{"vocab_size": 16384, "activation": "geglu", "norm_place": "peri", "attn_scale": 0.177, "bias": "none", "parallel_block": false, "init_std_qkv": 0.0317, "init_std_o": 0.00528, "init_std_up": 0.0317, "doc_mask": true}
MLP neurons of a small language model. Each row is named by its layer, matrix (gate and up: input weights; down: output weights) and neuron, and shows model dimensions 192-287. Each number is 128 + 24 x the weight over its row's rms, rounded and kept within 0 to 255. A neuron's up and down rows have the sign that makes its largest values positive.
After each neuron's rows, "fires after" lists the tokens most often just before its 100 highest values on Wikipedia text that the model never trained on. A number after a token or word is its count.

L4.gate541 [102 125 150  72 151 112 116 120 138 111 125 163 118 101 109 113 141 130 188 122 122 133  86 129 105 158 146 122 120 110 127 101 125 140 137 126 129 109 138  82  88 118 100 115 122 115 126 136 111 106 115 120 101 100 125 126 155 119 104 111 139 156 137 146 113 168 155 124 131 135 117 113 158 101  84 112 136 123 129  74 136 158 123 156 119 135 120 124 105 170 122 127  87 124 123 109]
L4.up541 [128 135 161  72 153 145 115 151 130 111 143 132 143 127  96 133  95 121 130 119  87 127 112 118 119 175 146 105 133 121 151  67 145  67 164 138  86 157 121 116 144  99 137 142 139  95 131 131 174  91 170 138 116 111 126 139 146 129 147  96 118 141 165 121 107 140 123 159 109 159 175 104 143 166 115 137 132 138 180 154 167 158 169 103 125 113 149 126 115 179 129 202 111 130 148 136]
L4.down541 [158 128  96 149 140 130  78 164 148 165  97 135 116 163 132 175 113 144 154  93  78 121 142 112  94 148 113 138 151 136 130 104 159 146 137 138 150 111 111 148 115 101  95 123 112 101 128 110 156 123 121 104 141 130 156 127 147 133 139  77 123 140 135 110 182 139 143 122 119 151  97 148 144 155 164 124 124  86 161 206 123 144 138 133 145 105 114 137 135 144  81 136 122 145  98 139]
fires after: " and" 36, " However" 22, " that" 8, "," 7, " however" 5

L13.gate253 [100  99 119 149 113 132 132 151 110 112 146 169 142 184  94 120 147 105 128 116 111 122 117 132 136 156 145 115 132 149  98 174 179  75 112 107 115 139 104 142 132  96  90 126 113 132 113 119 133  80 140 134 113  88 112 188 144  92 153 138 124 175 188 141  97 126 130 139 151 107 110 114 118 137 140 117 107  97  94 123 108 147 126 117 138 144 144 109 118  90 137 127 108 133 127 133]
L13.up253 [125 123 128 137 164 112 100  99 171 109 157  92  98 102 127 153 157 128 133 156 131 147 109 143 151 175 118 125 120 134  89 108 116 107 124 116 119 176 122 120 151 115 141 107 101  79 124 123 108 112 117 121 117  93 132 155 125 137  65  85 159 150 109 137 136 117 159 138 146 165 125  90 115 130  98 132  91 143 128 143 109 109  87 149 111  66 126 102 104 146 129 118 153 129 158  96]
L13.down253 [127 115 104 151 139  73 137 119 134 119 119 141 103 137 110 173 134 136 126 120 116 160 107 140 147 155 101 107 127 111 135 125 106 101  82 121 128 148 148 134 124 135 131 102  84  63 134 162 156 117  81 151 100 134 141 144 135 141 128  92  68 122 150 154 119 130 146 107 184 180 149 162 148 123  88 133 106 148 109 124 106 101 111 139 136 118 118  96 103 149 116 107 138 157 139  63]
fires after: "|" 25, " |" 19, " " 19, "AZ" 7, "8" 5, " (" 5

L7.gate75 [151 136 100 110 114 175 116  69 111 127 128 125 147 134 114  92 122  90 148 112 164  98 118 134 107  83 117 121  98  99 105  94 116  98 121 128 135 125 137 135 129 139 138  96 121 123 150 165 118 115  92 113 139 136 133 133 164 152 103 105 153 133 143 138 134 162 141 146 127 138  98 100 181 153 125 117 124 139  99 104 168 136 129 131  87 154 186 145 150 190 167 111 126 103 177 157]
L7.up75 [137 162 121 114 112 101 143  78  78 103 127 166 138 144 111 116 100 152 105 110 124 107 153 133 141 141 124  98  99 108 124 119 152 139 136 140 149 103 129 143 141 178 130  61 128 112 152 158 126 116 103 112 124 164 116 109 114 142 135 151 143 118 128  87 153 160 149 119  96 106 143 106 150  85 103 141 165 102  95 146 163 115 158 117 120 152 101 150  66 180 135 120 142 124 159 133]
L7.down75 [131 117 135 138 140 101 115 170 141 141 130 137 104 122 128 170 130 140 128 149 149 159 151 136 153 158 118 113 108 169 157 139 147 168 164 118 111 157 143 158 122 136 113 140 142 122 105 122 131 172 137 104  82 135 144 114  80  86 143 111 130 132 122 125 142 104 162 138 143 134 121 146 135 136 100 134 135  88 175 172 106 136 122 111 108 119  84 110 120 113 128 172 159 164  93  87]
fires after: " |" 22, " and" 20, "," 6, " Sh" 5, " as" 4, "." 4

L10.gate132 [132 124 103 119  64 112 111  83  88 152 115 101 147 139 132 153  78 114 116 117 132  86 116  98 160 156 177 112 138  98 133 130 117 132 143 138 123 141 108 125 120 119 118 115 132 131 133 140 149 130 144 114 137  97 104 123 109 118 125  99 107 158 112 112 149 147 140 127 120 165  72 142 110  73 116 151 146 133 173 122 154 123 181 140 136 140 138 158 106 158  89 134 139 153  76  86]
L10.up132 [144 165 127 124 136 138 137 147 122 168 160 162 118  98 118  93 102 135  93 103 128 103 172 146 116 127  99  91 125 129 152 108 123 117 128 123 131 110 145 115 111 109 112 165 101 114 101 153 153 109 153  93 109 132 127 120 129 167 169 116 119 141  99 126 116 120 119  87 136 191 143 117 104 137 155 119  93 107 122 140 111 173 136 130 122 108 151 114  75 134 117 146 139 138  97  90]
L10.down132 [113 131 147 124 118 118 145 179 128 134 115 124 113 162 130 149 137 143 141 119 126 136 121 149 121  86 149 133 121  99 136 141 144 184 189 125 147 115  99 134 153 134 158 116 140 125 175  84 151 145 125 164 131 167 143 128 175  96 131 118 143 137 155 105 142 122 149 167 131 131 125 147 129 151 104 125 141 102  71 142 125  92 128 101 104 172 128 130 135  82 126 132 170 124 110 159]
fires after: "," 21, " the" 15, " and" 7, " in" 7, " as" 5

L11.gate120 [113 141 107 137  94 146 114 124 129 143 139  98 101  98 122 135 168 148 140 120 112 107 128  97 140 107 128 143 136 128 137 140 159 174 121 142 112 168 117 129 181  92 106 137 147 131  95  98  93 103 111 128 133 111 107 116 137 118 168 143 118 122 115 144 112 163 128 125 116 160 106 137 151 155  86 123 134 113 133 121 102 161 112 121 134 133 111 120 167 117 188 112 140  92 130 132]
L11.up120 [ 91 146 151 109 129 130 121 151 111 166 146 158  85  67 155 159 178 169  96 150 124 113 130 152 118 159 147 124 120  89 137 146 184 127 141  99 167 167 104 134  80  99 132  96 155 168 106 135 112  93 106 140 139 115 115 146 131 112 153 157 141 116 128  84 103 160 148 118 137 119  95 113 113 128  91 111 141 138 118 107 149 171  93 142 151 160 145  80 127  97 151 167 135  97 166 124]
L11.down120 [127 159 162 114 129 129 118 141 144 141  95 146 166 166 142 153 109 155 108 105 116 162 122 139 118 141 130  90 127 124 119  99 101 124 122 131 124 115 108 167 108 113 145 160 122 159 124 138 152 147 148 165 127 144 134 134 135 164  80 142 133 103 138 114 136 105 112 101 115 118 136 144 126 120  94 153 129 117  76 142 161 100 148 101 132 169 159  97 113 139 141 177 149 181 162 165]
fires after: "-" 19, "°" 18, "|" 10, "_" 8, "′" 6

L2.gate448 [144 144 131 139 148 128 115 150 120 118 108 125 125 120 117 102 172 172 108 117 125 119 124 141 111 108 152 102 137 117 110 148 130 106 141 103 112  98 105  90 189 155  95 153 132 161 122 124 130 126 166  97 114 156 118 132 144 123 149 134 130 111 115 162  92 160 130 139 156 169 116  95 126 160  91 169 122 135 115 142 115  80  89 137 122 101 138 122 193 157 152 168  75 127 114 132]
L2.up448 [181 168 139 147 141 104 103 117 123 130 108 103  94 155 139 142 150 145 113 166 126 150 133 142 142 106 120 116 113 118  78 134 150  91 159 136 106 105  95 148 181 117 121 146  99 112 121 140 118  74 163 104 126 115 163 135 139 144 132  99  96  98 134  89 142 126 142  98 152 136 106 138 125 140  82 166 156 117 138 122  80 101 144 103 161  76 143 149 140  91 126 129  76 151 100 135]
L2.down448 [122 135 124 131 117 153 102 170 125 112 128  75 133 156 131 132 150 140 153 144 125 136 130 134 137 140 114 183  99 124 106 126 136  54 153 134  87 119 120 143 134 162 110 150 123 131 163 152  90 120 146 110 154 109  98  99 157 177  82 118  97 108 143  98 140 111 122 170  69 135 108 148 106  63 120 146 120  55 147 114  82 133 130 134 178 136 137 137 167 128 112 142 143  83 114 121]
fires after: " the" 20, ")," 17, " a" 9, " with" 4, " for" 4, " |" 4

L10.gate318 [108 122  79 139 107 111  95 103 114 151 143 133 166  93 120 114 127 112 131 140 132 107 121 161 129 121 146 103 142 122 122 109 144 110 168  91 105 147 102  98 138 114 115 127  97 130 123  95 138 136 118 141 144 130 150 145  98 118 150 148 139 140 170 153  45 126 123 130  89 120 104  84 133 154 136 119 104 153 117 105 120 146 131 141 159 150 151  97 123 107 126 115 132  75 134 117]
L10.up318 [140 131 124 133 135 116 111 147  86  99 206 144 158 134 137 118 164 148 105 122 132  98  94  81 133 137 125 138 117 116 125 122 143 126 145 101  90 112 141 118 125 146 163 101  83 132 171 137 131 110 123 150 132 119 135 121 106 142 164 126 133 116 182 122 110 134 131 116 106 132  96 122  89 146 154 170 153  97 123 129 137 162 110 115 139 122 151 131 122 160 122 158 169 145 103  76]
L10.down318 [174 144 141 143 150 131 172 105 165 110 158  95 137 164 106 111 120 119 139 188 124 130 118 119 114 168 107  77 127 117 149 145 198 131 126 148 153 134 167 130  98 155 128 165 151 172 117 122 119 110  96 144 121 117 114 140 164 135 127  95 124 112 121 144 166 111 129 157 145 159 150 155 107 138 110  88 131 154 145 128 126  85 144 167 131 110 126 134 116 151 102 130 114 131 136 116]
fires after: " |" 36, "|" 14, " Azerbai" 7, " South" 4, " United" 4

L7.gate213 [ 77 135 144  84 142 130 122 140 115 129 104 134 141 107 134 115 128 131 138 113 137 137 132 109 150 110 107  91 129 117 136 134  80  97 123 107 132 129 111 125 136 118 174 164 167 147 125 115 141 118 124 109  88 125 105  91 139 144 113 158 135  91 135 183 143 136 108 166 147  94 144 120 120 127 154 118 117 127 126 101 162 105 136  70 152 109 122 106 130 167 125 134 140 157 125 104]
L7.up213 [125 139 183 118 129 157 101 161 154 146 134 105 131 194 105 134 166 111 145 125 179 109  90 150 119 101 104 134 129 134 138 143 126 130 117 135 146 111 104 183 135 149 129 152 123 142 117 103 131 108  83 118  99 122 126 103 142 134 118 126 121 137 123  84 128 188 103 133 124 144 103 117 106 120 158 138 128 101 132 117 137 116 122 155 125 136 128 131 157 155 144  98 122 180 119 176]
L7.down213 [ 82 106  82 119 137  99 124 117 124 100 139 113 127 152 139 117 126 120 127  97 172 200  97 128 122 135 146 121 101 156 120 153 118  76 103 124  87 144 116 159 112 179  94 102 142 115 102 131 145 190 165  99 162 120 123 141 140 112 135  77 128 131 177  89 117 141 142 129 113 172  83 121  97 126 143 131 128  88 104  88  91 163 123 151 134 129 140 138 139  99  66 101 118 125  98 141]
fires after: " the" 69, " The" 15, "The" 4

L7.gate71 [142 110 111  98 116 123 118 118 118 107 163 121  96 114 150 135  95 179 118 146 108 104 153 112 155 112 115 144 105 128 106 106  89 134 146  99 129 120 128 140 121 113 133 159 160 125 178 142  81 149 150 117 151 122  94  92 178 124 109 146 132 114 171 155 142 127 126 110 129 113 110 128 143 141 113 173 122 147 125 138  81  92 120 144 119 158  69 122  91  86 125 160 187 105 116 110]
L7.up71 [161 108 168 144 116 124 161 150 127 137  93 140 137 152  88 115 114 147 110 118 119 153 161 113 119  92 121 186 195 140 153 117 154 127 105 100 131 131 122 110 131 110 174  80 108 146 113  93 146  99 161 112 125 134 147 138 139 123 127 135 152 119 140 101  96  88 141 155 142 144 150 121 119 141 126 167 146 136 138 115  96 154 128 110 120 105 133  99 161 120 139 146  93 125 137 182]
L7.down71 [135 157 120  81 119 121 179 147 151 113 155  82  98 137 134 110 121 155 123 163 137  79  99 135 145 181 141 122  94 111 125 108 139 147 103 174 107 132 117 137 107 106 105 183 140  98 167 164 121 117 147 138 133  89 127 136 140 151  70  89 153 126 140 121 163 191 165 172 124 152 125 146 123 155  96 144 122 116 104 107 123 132 152 152 111 120 152 165 113 135 111 129 132 146 125 112]
fires after: "1" 17, "4" 10, "15" 10, ":" 6, "5" 6, "3" 6

L13.gate149 [151 134 130 148 149  88 107 124 157 136 155 142 132 146 131 145 138 100  88 108  95 110 105 122 123 157 173 147 124 116 121 141  81 134 116 155 121 142 131 135 115 140  89 134 139 132 117 150 109 112 102 118 146 122 142 128 116  71 159 148 141 124 112 110 128 123 129 114 158 120  86 109 176 130 103  78 162 139 160 130 121 145 131 130 118 188 123 123 165  83 159 148 148  51 159 125]
L13.up149 [133 117  87 187 133  95 113 163 134 160 171 126 146 134 127 134 121 146 128  77 120 128 164 182  99 167 175 124 126 136 176 136 130 128  96  93 182  80 138 148 149 116 133 158 133 105  82 100 130 120 116 101 115 134 116 168 142 100 144 184 157 116 127 124 137 157 108 179 102 129 148 130 103 150 113 104 116 127  88 116 159 147 101 157 132 135 160 125 117 113 172 134 165 110  84 171]
L13.down149 [ 86 128 136 144 131 147  82  99  76 141 119 115 149 198 142  66  84 128 132  96 120 126 134 110 135 136 133 152 133 158 143 135 172 153 102 149 101 115 123 145 172 130  94 140 136 100 151 137 110 120 121 172 135 128  99 104  87  72 123 147 151 126 131 101 151 119 108 104 143 171  99 152 131  95 123 108 144 115 116 114 108 104 134 115 170  89 111 174 118 144 128 141 129 122 139 100]
fires after: "|" 23, "-" 14, " to" 10, "4" 6, " from" 5, "2" 5